Part of a small language model's weights.
Size: width 768, 12 heads of 64.
MLP neurons of a small language model. Each row is named by its layer, matrix (down: output weights) and neuron, and shows model dimensions 288-479. Each number is 128 + 32 x the weight over its row's rms, rounded and kept within 0 to 255. Numbers have three digits each. A neuron's up and down rows have the sign that makes its largest values positive.
A block is one neuron, or neurons of one layer that tend to fire together. Before each block is what it responds to, as a language model described it from the Wikipedia text at the highest values.

Description: Second or later piece inside a multi-part proper name, title or term, such as Van Every, Second World, Ma'abtik.
L3.down743:124162139160152110119145147150139149176126095161157095126128135106096120115116096155172127133158099132136126127206156109086193117105146143122142136154158089139148089177161153120136192117155096074079149129107175157089125088086103114088165119055130109118123168187129118132121110146135090165048096191151098069116158090161106132130135107153166100135132155161102091167113174133222120141106073110156181162140117147184104101144158104140122144093104088085150143200085144102166149121129147102064071134149146098145184049145161095136161115203131164073152146085151130128169172114127149101
L3.down1050:101130144104140162095161116119103170055165119113155118177136064141120130208169127159223127106175084165130101086159172080133117119150102087194121139118151108107091212120143194170108108158118141081115139119117122097142137140115163117090120088127127099102148131099108129134127119112108116148133118131158155102117131176146051127142146130155128139119113194141157190162151101132124113142120143090158101122142134093120114139173164120079162083167125167135118071177107132149108169095167165108154162080061178084091150126144122156158108154071110156116152090121093070154136101124074147099
L3.down2073:166132126155141102153144129149087092129164136125141186151097160170106142107146109112096129097151112097099156133141116150108124167102126157104154079132130109102155085128136144115091073090122112105117127147050131149135120148107112113143133151151116110114123116130074068108092141055150191091143091161042119202219126096119120086091161115084093145113156158123150061125140154163128096111128138108183158145168173108141138125078073148109102112115098111160126151127107133124101164128093118146090147112165079159122113146161116134114121125119154155143112188147153181154108062117144147138
L3.down2864:108166054121125143153212105156099193135139122156152103055145180159132116104177132092115104115125109134134159138101121157162123149158090125107106108127133155142124145064092151102174127133099157077132127126114062124082142164148124120117071083112124068142112103156177159153153088176098142142112177151126120091099101072135113085082152149076187097114126141163141162123128124113132108075134154186173143118097119123115145129084126147079109167133130112126124098138095068157117158156096119084104130148150100115115201095123114159108175101159128149162135147109168183175107089103096132098

Description: Table cell separators and newlines in football season and career-statistics articles, plus competition and club names such as Division |, Serie A, Champions League.
L5.down790:152084097138180153050083116094139139196087105104141108163119159078150174201151080148096101122139108083161123085130160073169137129106118181185108140081122082125171121181133146166129156138088116120180141123144153129090108151132151107083084111112168140101130119162131112139138152072121136194138117073125140116132185148147155130217102137151136128122149093108138123158148152105144103128108052105152156075172089086107127142194144165196162093141206150149173138109102145143145124117124150105206155148118115097135145074096151125134150181101151031049153076165179175109138083120176097187
L5.down1439:103088107078168112178137160131168136147186087108153144123144116149097116191109100142079082133093125132163133085079091114112077201169139200142132132112132145117072144142112109174175090146123083115179145124152138150098070090115144089050165055143150117120087148074131109082110120121173128114129104071141131134170113197094114109143145125089127151161117117091123138131048143142107113120136132144103121086200065075139155078108164139148090163115171149123101199078144139073092149113162123143157138154112184173107163074169114137085110174148135092116140138152185115134134153161189170111
L5.down1770:134140091081073114069130173137111152150104159125106138166168164150124093162142112106102148098151128116156142093127055143131117103153107109138103141144112120112173177075145135112133117150057178081187133140152136085115114112146124101119135095093105187122106114103121152111099135140121121107067122151040096126106129197073111116164125161091124058132125106161131133190131143083102077184133036123134113088118186158175120133132147142149093051192122087181117093064208134140145173149127128108113152186146118103195129161092090098115132166142170100178127150192086140150213143119104089120
L5.down2654:169105126105174110178163146162098133139096112065091207115134144143133139115114095114140123115138165137150085093087125114142090117088123135121155124152080132165131145152147133098136101083106150185150204106132152118138141084148149153134094125144109176101104118085161131190139114113125141134127089139116048133149069086150152120119206111164124136173155151154137152108166127144124041148161116095061109102156118158141071126124117141164136130063077064150091081107161110100122154081094113175131113152076102114066103121138114124172191100121152107136107150146110118117136137116185118114

Description: Nouns naming a kind of person or group, especially occupations ending list entries such as "German lawyer and politician", also reporters, actors, players.
L2.down1551:139158140181156095125130110127185107155119134138199148177125123093110146130167100151155141137127141139080164107107152152165116105079128100113152187114136137162104122157091112151089124135105120255089133133137144110061136120095140147073113139106148089117105124164144106116156170109096162147110129140136111148128128120123131159100135087146098121149144043158169131108115159080093131198122112108133115144147140106088120102105123144095162162136187156162144100088165158120092150163114114181149091180147119161129115140123113137095153178116154096121139128150095107152115128079144092147

Description: Word pieces of British football club and town names in match-result lists and tables, e.g. Rochdale, Bury, Kidderminster, Gower, plus navigation and table tokens.
L3.down1229:169177073053165149131152075157087119106159109155155159096103142166070152142122064096109176153117136104088153114132157188090132143088167173127128170163076137099125175079122134159194142076139110140205183083103085149114157160154125133134106157082143128100125188087148104183126137120127112139142186113100173109094088089182087154081184086146115147149117067161136107089069112153099179121112155169149113136124185099121170185103138131071122080122130080141096115090130064113125115110163107077108084109147149144133101103068148083130136073079148132088118122130173150156170133094120155084
L3.down1774:144134143170129117098152150090100098185129071141149188166094094148097125093084142124125080044093134124111173100142187189128170154130163117085117092166115132169138139109131069141108150087156092087116119094181081112169108076140143135146132106108097117130128130086114099153092182103110149125063148171124137125104139109168168060116158150132154120111084116174065129152089166077151080093169124133131155106067116128152133141071148092112104110088158159108117126146162084155136141097079097094151145158081094173106159118135098142151150099178072136136117112080155163140173149175155128129
L3.down2211:169124207162175096118209110139163105153165111097185051124131119119103080181134138188102142121160131140164152113166152131161173140103171151115174080128123149080152098199126125199093045081156086130120171103150086105158081098100096129153108128137138104068168123125170150129115125067112166125114142127140157092164169065166139080057096121093135097162153121133126179150151142119121110143145111104156156125159124080134096124132104145084060117131129116134153111077176100205142152138047116131110125112059162148153118095119064161118136190085096119128072119134129141112084111132145054093
L3.down3013:162105096138144145112139140109160157138112103146141116088145083074138070102169160098067130114038128188192135125135189181141165151110121142104145098100072147111144112144131129170101067096089094184134118154187216165173060118106149106162136154096125148135166181061080105186127138101110102147101161104117154128129175142124083073101154135164141108115118140132094154161150159098145092160141116100131108147162149123120110093108100118100142129068146095101128161120168145176123078184082177083105146061144113164169115138130043162161174114121139073115108126139136162121080149126144105149

Description: Tokens opening a new name or cell in lists and tables: native-script name glosses (Cyrillic, Japanese, Korean), tennis country codes like AUT, plus scattered words like top, married.
L2.down2547:151094089177186145145069100104162141111120130088116175131055145145131142140132097188140110118113137137164094128140175149140070096128101146143117129137126117150088194144162134075114100185081147129136033136116137188133102132129148094094124151140109138175174050133202174104133143128149132150160099203099116146140135119121079152119161145099084106132117188139119110099181129116101096095124168105103140149165133146100143111123118103198087145133119117107122135189148105170131130158112138141133165065144102113152148141116137123145126118120142137138144174159154189105158132097053186173

Description: Final word pieces that complete place, club, or person names, often in tables, lists, or match results, such as Roch-dale, Zanes-ville, Sut-cliffe.
L2.down1624:095096149145147147124146139124099070136157123132168118132113072099130111139166126044130112143093142156106122144120113124132147069131135131135092152158071137108156123103137163136119134088126114176136146118198162144166155125151146115141101118122111124101163125103058073119116129033114114085087142145122140147114079176127110077155187137177155109104125087157132129126141126119156162069149153083143107119100102124130100116109116129118171132161145140131105122098109133092118082146132118070112142102132128151124132126142099141168171134148136136064127112149133186154151171053099167099

Description: Numbers or final pieces that complete a designation after a prefix, mostly road numbers (NH 309, U.S. Route 45, LA 14), also model, event or street numbers.
L5.down217:105150161120147095126113076092097206127144138098103142129053124140125174163110167096126179167146115097090101155176125142056141073097183157125131146120146029112115186160154049161154147128142143100142159113153167173119107129177126138115090153147131181070187098156123059114135072104127135140083092082160133108153136110046123141187182127145117140125115136081155192116097174080095192140104139175157104127111119161093124171125153150092156161105084141136128129099163197137169115070105150097184142145206124105159100110088099148159124094068129141110125176122157113152101164129144109112
L5.down1507:133153165107130128150162079087125158126109118149140059114137119177102129140141122142190134099131154130180157144168156110104128129070129111110127146147101158131118218094163123099039104117103140185170121101107129118163130152151179123132128150158156166131136184173193139165123163096107129141120114098181162133142159156099078182112141181107135136126134133121150158145184133100141171179056117131064161154162128224157146128122051077124226122119140137113112151117083116158095112193174157119215136123119139141120082161153140192139140102147141138150076133118122105106100120088114090126
L5.down1852:092139192133159094123137092101110124150136116130103106142084107165124163118175137087109145168135126128081111177106088108118136133104099139085177099169127136155150187162126109148094187092153081163115116148134096131131221072135173126181113047124086109134177146191155101157150137129087109131107137174142110127131134159089170164057113174102166173162133131110146102151166113104124137070126173106132146167120118181119125109177149167126105138165132194113107121104144084142099144135123142109146160100123147088139138158132127120135127109126102078126122122112075075160152139198082067150
L5.down2625:187150129064127116120144139130159090138131221129145110151120134128148147133140093098148123084089068225159092155128130072118143129043093145065123108149147145110158130123097167102154119149104164179111117134146103203075131105131163121104132150137125090153130167156096106161159117124186178126089104101111151122125120141120162149120074118152145129115064092124171081090104134131112138127135119067188131112110071119134105118052168129149203145126163136119144143123166114142158155151088098135117115087165094079121206124106091082099154157108165043136121104179129167128094150094105158132

Description: Final word of a person's occupation after a nationality, in name lists and biography openings, e.g. footballer, racing driver, ice hockey player.
L5.down593:151116148168115172099143150081092125065094153185132174149093161157162111140097122120094157117105067128089124089104100111173126129159061114093177132184183162161157073115134129142133104089158143152150081132106149087113156057156140099162144113161138132096133089158087109134101077098078109106211113128135154078092101201132152140070086159086128173151166141114163088178085168092134122114090096110166124117153121099158149184097079103134100114117098103133079174162102154133156091119065106173078110151132122126113102105105080170160097116116147110167161120096149098107087134111158111111
L5.down743:147107141068106119086184139070178156091118132131211202088163115165177065088119148143142098146137159139128135203122108151173115128153200129119134124141121127119120107111122101143147136128146164064162098143151111111165162134152135120096167072082091159107153120137149111083135152095104104076121164184148129135119121128115141104141112164146160181116118132115043129146122069092074141138140146167107100076115159126050122078099119135129161123133147131135157118106105139089117171096107115124099165117131115134100080101103118117085084145087139139117096138129124153128128133179163140188
L5.down863:142138096133091130151123089104135156078133087185089103143145113152159149111114106107145110102109091152106180048121129122166086134125107098119145068144152087123107233182138151103140144125119173155145149171144137141159129139120132123207138147108100150164148141173132113176109130117116122133083102104093059121060109078137094077203121115110117084160114112137147145093170089065098107106090202095147130097122111070114149200123101081054188053123191126153093167133125126099150179122111109118161081125132133085166132123138100124089150131116087105123105129130152125116083163143171184122
L5.down3011:149129140153164165116129138107097119188138114156142139100100045116100109149160119127119163115163060125112139142150137154171090168170130158172113123146090181090141143118158081088138117131115060138170160132140119116092170136121137159133186091060090116130100106082145061184169102143106165155139145128145134198141150165118129163087136125113162110102128068146139118084088080170142181100108107105122089107137129092102103146097143162121147097149154163100138176172069162156128106088137072130182140142121098144161084088109097118103136097068112112163128131143144125140099103092146145096

Description: Occupation or role nouns ending a descriptor of a person, mainly in name lists (e.g. "Japanese baseball player", "poet, author"), also "(born".
L3.down1499:147149109173104125157091044112169079097133152126129157157147125169110141153103079132156134152131137113074100127097164145166121120112132129111144196130126119077128158149142101086111147087095114205102154131160136116169100084102141128090104133124158102148120132076192133157129152155089159122131126149164123078125108129155129135120141085137061126130142101162183118139122160075078137110150119098129169123148109132160084112094146158163176128147153183150108164110139104094100159103159137147138155153157188200102091200112125151137106102158113112152145132221066169181130073129128141143
L3.down1750:156128140134149145157097159102104106138106201147163122127129116117128135102109104170122103070132182119181159150154099205090181131142145200112214103081121120134135078132091097108133153136180141151151134179143114141166169136096119107145076090133123148114136182122110114118128172123081130131108147183072116172097138156062120138144166165166113154149086095154178149166159109154108047107140098213153104140178162110062110078060185147127070129157130154116098192151090113116121085130083113138113125142096094068114159107068107165102158100102169149145142118118144090081124122079173161200
L3.down2847:138129108161123135129103131183089064139147155083151149177114136156158156212163099108131129202109154128125146132089112149129129135091173150106134135146180115149147195132125132107076158113121137234134139112157092148117137126159137143136102111070124127115140152137129088121144118169092161168086104162124140132125132165077131104126133178111163136052109027093155129098173200123084144140134102123134119155141140131138102101117169135081124141210201181125071155127103153093109063123106096139067106123113157127149080096065118112121154098141129176132150134110155071142163159090106074155
L3.down2943:101157214138136103066182176100117121135114190106104108182145108119141179155127035118169107125090177139149071160062115188118102113142136079127121119126176120142149139112106104104107125145118113255108119103113097119113130138149141148144104119114142094110152177124135116088144151175119113104101090150129070155126069131184143123181148144131112152115147103118105147109142194093108184165070169119148120205105142056122133096096164152107140145188185146107075161094153124142088126107142144172129124146093150150107097178106104093116087167109110112120105084156127092130145121064110138124